config.yaml
norm: "layernorm"
attn_scale: 0.177
bias: "all"
init_std_up: 0.0214
lr_mult_qkv: 0.7
max_grad_norm: 0.5
warmup_steps: 200
dataset: "wikipedia_en"
MLP neurons of a small language model. Each row is named by its layer, matrix (up: input weights) and neuron, and shows model dimensions 16-79. Each number is 50 + 15 x the weight over its row's rms, rounded and kept within 0 to 99.
A block is one neuron, or neurons of one layer that tend to fire together. Before each block is what it responds to, as a language model described it from the Wikipedia text at the highest values.

Description: Mid-word continuation fragments
L6.up34:39 34 70 47 40 37 72 57 66 47 39 18 30 35 74 56 48 37 35 53 31 68 85 21 53 50 33 43 41 41 44 34 48 55 54 54 57 66 72 40 80 51 58 52 55 42 57 29 51 68 18 48 32 33 43 46 58 63 48 64 79 35 38 72
L6.up39:22 47 46 60 73 34 39 43 35 77 67 54 45 50 67 46 65 35 40 37 45 32 62 47 79 32 52 56 70 52 72 56 36 45 52 58 41 60 63 52 62 28 45 54 77 62 60 44 48 59 26 48 48 32 64 30 69 28 81 44 61 54 79 33
L6.up43:67 39 26 42 34 48 90 37 48 37 57 58 55 42 39 47 44 40 19 53 44 68 50 56 52 66 19 26 27 11 62 55 51 69 74 10 34 48 54 49 73 56 32 53 58 74 58 64 32 34 50 44 66 59 63 47 34 52 56 34 44 48 58 62
L6.up50:36 51 70 73 70 74 45 68 45 56 72 53 47 74 32 34 99 38 82 43 48 42 37 59 40 40 59 54 54 48 57 60 66 48 32 65 46 65 63 63 46 32 31 55 71 41 67 57 57 40 36 41 70 52 58 40 50 69 69 49 53 64 45 49
L6.up85:62 28 36 58 54 33 69 39 58 49 37 47 38 60 46 44 46 38 59 35 60 38 48 66 52 72 44 38 66 47 53 33 55 91 35 57 46 47 65 64 50 45 63 31 68 70 44 44 50 64 40 66 60 58 49 81 52 40 44 61 68 84 31 38
L6.up111:42 23 31 54 42 72 29 64 43 69 50 72 44 75 41 42 49 50 57 38 54 50 68 39 62 39 34 26 47 47 67 61 07 75 78 55 77 63 66 31 37 26 46 54 72 38 48 37 46 50 70 63 58 44 84 81 58 33 75 32 16 44 61 47
L6.up115:52 72 35 17 45 63 59 44 60 81 56 34 66 67 62 36 34 23 41 45 54 45 38 42 48 47 69 34 70 71 43 51 60 55 46 42 46 66 55 41 48 57 49 34 69 54 51 61 29 33 45 59 64 51 63 52 82 63 61 40 40 51 40 14
L6.up130:40 42 50 68 31 35 34 52 52 68 58 67 56 63 71 40 85 50 52 30 49 60 43 63 51 41 30 45 58 47 32 42 60 45 78 58 29 63 50 61 59 41 69 41 69 37 11 50 36 52 28 30 57 55 33 47 54 49 57 60 48 58 57 77
L6.up169:50 64 54 20 60 62 29 77 54 64 33 53 59 73 52 65 30 42 62 33 53 51 59 62 72 56 47 31 45 63 51 37 73 61 44 38 56 00 50 23 41 22 29 33 52 64 38 60 35 58 86 56 78 70 48 62 62 47 32 64 43 60 59 50
L6.up173:58 23 69 75 22 43 45 22 67 49 39 54 57 64 73 38 64 54 68 62 50 70 50 70 40 61 47 62 32 46 66 45 59 71 52 83 61 57 29 40 53 36 70 57 46 29 68 35 57 71 34 54 63 50 72 38 49 41 53 30 49 44 55 62
L6.up297:41 66 54 42 36 75 55 23 28 77 60 53 34 28 58 47 45 71 34 28 55 48 35 59 43 66 33 35 72 68 68 55 39 56 23 51 56 70 52 48 74 46 40 61 27 60 46 58 25 35 41 35 27 51 68 49 54 46 44 69 48 32 58 56
L6.up326:73 34 50 56 70 10 26 52 84 57 42 24 47 75 23 42 61 63 41 34 58 55 54 87 50 58 48 70 75 77 74 34 38 50 42 63 41 49 52 62 28 26 46 75 26 58 57 59 72 34 83 53 32 54 46 59 48 48 77 40 34 42 45 61
L6.up387:40 26 44 55 40 33 46 64 73 59 65 33 41 45 35 31 54 34 37 34 45 52 56 55 28 67 37 38 37 51 78 43 48 48 47 43 48 59 69 57 61 45 45 51 57 42 54 08 57 55 56 70 45 16 58 36 67 56 57 28 27 58 73 59
L6.up419:46 34 72 54 62 47 42 43 52 87 22 13 74 20 16 30 52 74 61 38 42 32 30 83 70 19 40 37 44 28 36 70 45 58 70 42 48 43 71 55 69 26 44 57 59 44 56 42 68 52 30 56 37 55 38 42 44 69 52 74 57 37 15 62
L6.up444:57 52 70 59 43 30 46 66 55 41 66 61 34 14 12 59 65 46 51 34 47 70 42 38 51 43 43 35 72 39 34 45 51 71 66 43 53 58 34 78 55 50 53 25 46 86 55 48 50 32 50 36 30 50 45 65 42 38 40 53 42 29 35 36
L6.up449:59 49 48 56 22 39 22 52 44 29 40 42 50 41 41 49 39 58 59 66 45 67 65 43 59 77 45 46 36 66 60 63 40 43 58 70 39 63 43 55 47 58 32 46 82 67 37 41 43 34 49 18 82 30 56 74 56 64 64 57 63 43 38 42

Description: Standalone space token
L8.up193:36 42 46 59 57 46 63 33 36 44 43 54 41 60 48 46 44 87 49 52 37 42 50 69 64 15 76 52 56 63 22 51 60 47 64 56 58 65 33 36 48 24 13 78 73 55 35 69 61 53 57 48 31 44 48 48 46 52 35 24 84 58 70 37

Description: Mid-word fragment after prefix
L3.up40:20 31 45 36 45 97 56 46 36 29 38 50 30 61 54 53 40 53 18 49 37 63 43 50 57 30 39 37 47 71 64 55 41 60 45 33 63 40 54 36 72 45 78 61 49 33 26 33 46 56 36 49 49 55 50 60 74 61 50 48 50 38 50 53
L3.up330:27 26 44 55 45 60 70 46 43 54 44 53 48 46 39 27 43 50 37 63 67 26 37 44 66 59 59 39 79 64 42 64 38 43 56 27 45 47 44 30 49 49 33 78 77 37 60 55 40 35 35 65 99 39 44 41 28 65 47 48 69 61 47 53
L3.up385:52 52 41 26 28 41 64 48 51 62 30 61 56 50 38 20 50 29 62 58 39 86 52 59 56 57 43 52 61 29 39 24 49 48 40 45 40 33 64 50 73 35 44 44 44 50 64 44 68 39 73 40 40 66 26 31 59 59 61 46 22 35 41 60
L3.up471:66 54 45 27 83 48 64 42 38 54 39 71 48 52 25 17 55 59 29 46 62 46 52 25 55 50 54 49 75 81 58 34 37 46 52 41 56 32 59 54 79 50 65 52 56 46 49 32 54 72 48 44 87 32 45 86 34 55 51 50 52 45 38 33

Description: Hyphens inside compounds
L3.up0:30 60 41 47 54 74 50 37 75 49 67 50 61 70 60 49 58 61 44 48 49 40 08 70 39 52 54 87 45 42 48 66 78 46 21 67 68 71 51 51 34 45 31 56 53 57 27 60 53 42 42 52 35 61 71 44 27 60 38 49 59 49 41 69
L3.up229:51 69 60 38 46 42 38 49 78 47 59 46 26 17 97 45 64 29 42 43 55 36 46 52 64 50 58 74 54 33 32 56 56 29 13 48 31 49 45 70 48 27 47 75 41 33 62 52 42 70 38 41 24 59 50 42 42 52 55 45 50 44 62 60
L3.up354:49 51 55 73 47 51 42 29 81 38 46 44 69 50 42 62 38 47 64 54 46 49 45 66 41 43 40 39 68 42 35 64 67 33 51 57 40 50 72 47 39 44 58 52 35 48 31 55 65 46 58 67 57 43 65 59 35 08 48 65 18 32 16 52
L3.up481:61 65 75 50 58 60 37 50 66 52 56 45 47 35 76 35 53 56 15 42 69 70 62 46 38 64 58 69 68 42 25 40 51 50 54 56 73 56 50 45 58 35 36 39 56 60 27 59 41 34 33 49 60 32 47 34 26 37 64 43 55 24 87 65

Description: Space before a verb
L6.up76:33 68 55 66 67 51 44 74 25 53 51 52 44 61 31 27 65 41 51 48 54 53 46 76 64 26 77 59 40 69 51 48 80 50 44 58 53 45 47 62 36 49 11 62 54 50 43 51 69 64 52 37 28 34 52 51 30 46 48 37 64 40 53 43
L6.up89:05 37 45 61 39 46 38 49 33 25 50 45 38 68 37 38 56 23 51 48 70 38 37 52 71 40 43 46 39 60 42 20 55 59 72 72 46 55 41 25 38 73 53 46 62 41 42 33 46 47 28 40 55 39 48 64 62 49 58 92 65 60 61 23
L6.up90:54 42 63 59 60 50 48 41 63 38 43 62 59 43 16 40 25 51 74 47 45 25 40 50 71 25 37 60 61 44 70 49 54 41 70 59 70 48 43 46 51 48 50 50 67 45 28 47 48 52 59 26 25 74 45 97 50 56 41 56 39 35 37 55
L6.up163:48 49 59 39 14 44 45 70 62 36 62 43 41 44 60 38 44 47 22 66 44 55 30 55 54 56 72 22 59 63 52 43 42 50 44 30 26 20 55 50 72 92 41 43 32 59 41 58 47 69 53 14 51 77 17 51 69 45 26 35 80 41 77 51
L6.up176:76 41 66 46 28 32 43 39 25 37 69 48 56 34 65 18 62 70 62 40 47 53 41 33 39 43 55 27 30 50 49 28 63 62 23 61 56 60 63 55 32 60 24 61 62 73 80 48 46 64 27 47 43 49 47 96 31 76 43 27 46 30 73 66
L6.up185:20 44 53 69 65 62 60 55 46 28 39 64 67 53 42 90 66 46 55 61 51 68 40 66 27 57 67 44 55 38 39 74 42 43 35 53 30 83 55 37 66 63 41 66 36 54 61 61 26 41 47 59 38 35 53 31 37 67 69 22 36 59 39 42
L6.up189:57 50 42 33 46 62 51 70 15 47 56 75 54 81 42 61 58 65 56 47 36 54 41 59 48 24 39 59 64 51 32 58 53 78 40 33 46 50 48 29 52 50 26 37 51 68 66 46 41 62 62 62 40 57 04 57 57 54 37 52 69 60 48 43
L6.up265:64 29 85 48 38 50 35 56 38 62 29 50 46 71 71 51 59 73 55 38 56 54 50 45 57 65 40 84 29 42 36 26 56 62 57 28 48 61 50 50 55 65 63 69 49 59 36 36 49 55 75 35 58 66 42 50 48 54 58 34 64 67 37 49
L6.up300:49 37 39 48 38 24 47 42 29 32 25 43 72 56 73 32 40 57 46 55 45 49 26 36 15 74 65 83 50 40 61 59 76 53 63 63 66 62 52 51 21 33 51 40 77 37 70 56 24 28 44 48 24 39 55 45 52 50 44 29 71 57 63 58
L6.up341:51 32 63 44 48 85 35 27 25 62 58 45 61 31 62 46 33 44 37 55 79 18 37 49 64 46 25 64 71 53 30 62 63 43 33 49 73 46 56 30 37 36 65 68 47 34 50 50 38 55 37 37 50 56 34 99 21 63 81 50 65 79 54 47
L6.up342:42 45 37 42 24 44 61 36 42 25 38 49 64 56 57 17 40 60 47 68 33 62 40 57 44 78 45 56 66 42 26 62 51 52 54 60 38 41 61 51 56 55 62 63 69 48 65 72 46 80 44 44 19 31 59 59 12 67 56 34 59 56 43 67
L6.up347:42 63 44 60 42 49 37 50 73 60 31 74 43 46 46 46 74 53 51 47 33 45 05 53 30 36 67 45 48 45 33 55 49 54 45 70 74 46 62 50 46 61 38 62 67 70 32 68 43 64 54 69 33 70 47 53 36 51 56 63 76 33 62 41
L6.up410:77 68 37 29 23 64 25 54 23 22 45 63 56 80 53 41 54 35 68 37 21 52 37 39 66 66 43 22 44 58 58 59 65 55 39 49 62 42 84 50 52 46 41 46 47 75 51 47 52 77 38 57 41 24 45 25 67 53 26 20 56 32 44 52
L6.up439:48 47 18 70 45 36 49 28 67 74 19 41 38 41 45 60 31 53 65 21 45 52 57 48 40 58 71 61 58 55 09 59 32 72 74 53 41 46 58 62 54 28 18 70 33 55 68 49 61 45 59 50 57 55 41 39 31 59 33 20 72 69 51 46
L6.up445:68 57 65 42 33 49 54 64 37 50 54 44 54 61 52 58 28 65 74 39 50 68 76 53 74 31 43 48 59 53 59 62 32 84 49 43 54 66 37 25 48 54 14 61 43 52 74 09 52 47 61 58 47 51 55 55 24 45 62 61 18 67 36 34
L6.up495:46 41 69 24 41 51 38 59 49 45 54 33 39 71 53 24 38 46 73 34 44 69 48 47 34 49 49 20 45 52 58 41 21 67 70 57 62 49 52 67 69 68 25 39 70 86 53 43 38 63 76 43 68 59 45 51 43 67 62 56 33 39 67 57

Description: Mid-word subword fragments
L8.up353:31 32 63 49 33 46 56 46 57 36 67 15 19 53 22 48 56 65 42 67 16 56 39 51 58 48 29 60 61 30 38 49 75 76 41 59 55 58 67 43 54 66 42 64 54 65 54 28 58 46 50 44 53 59 69 55 74 30 45 33 40 26 44 78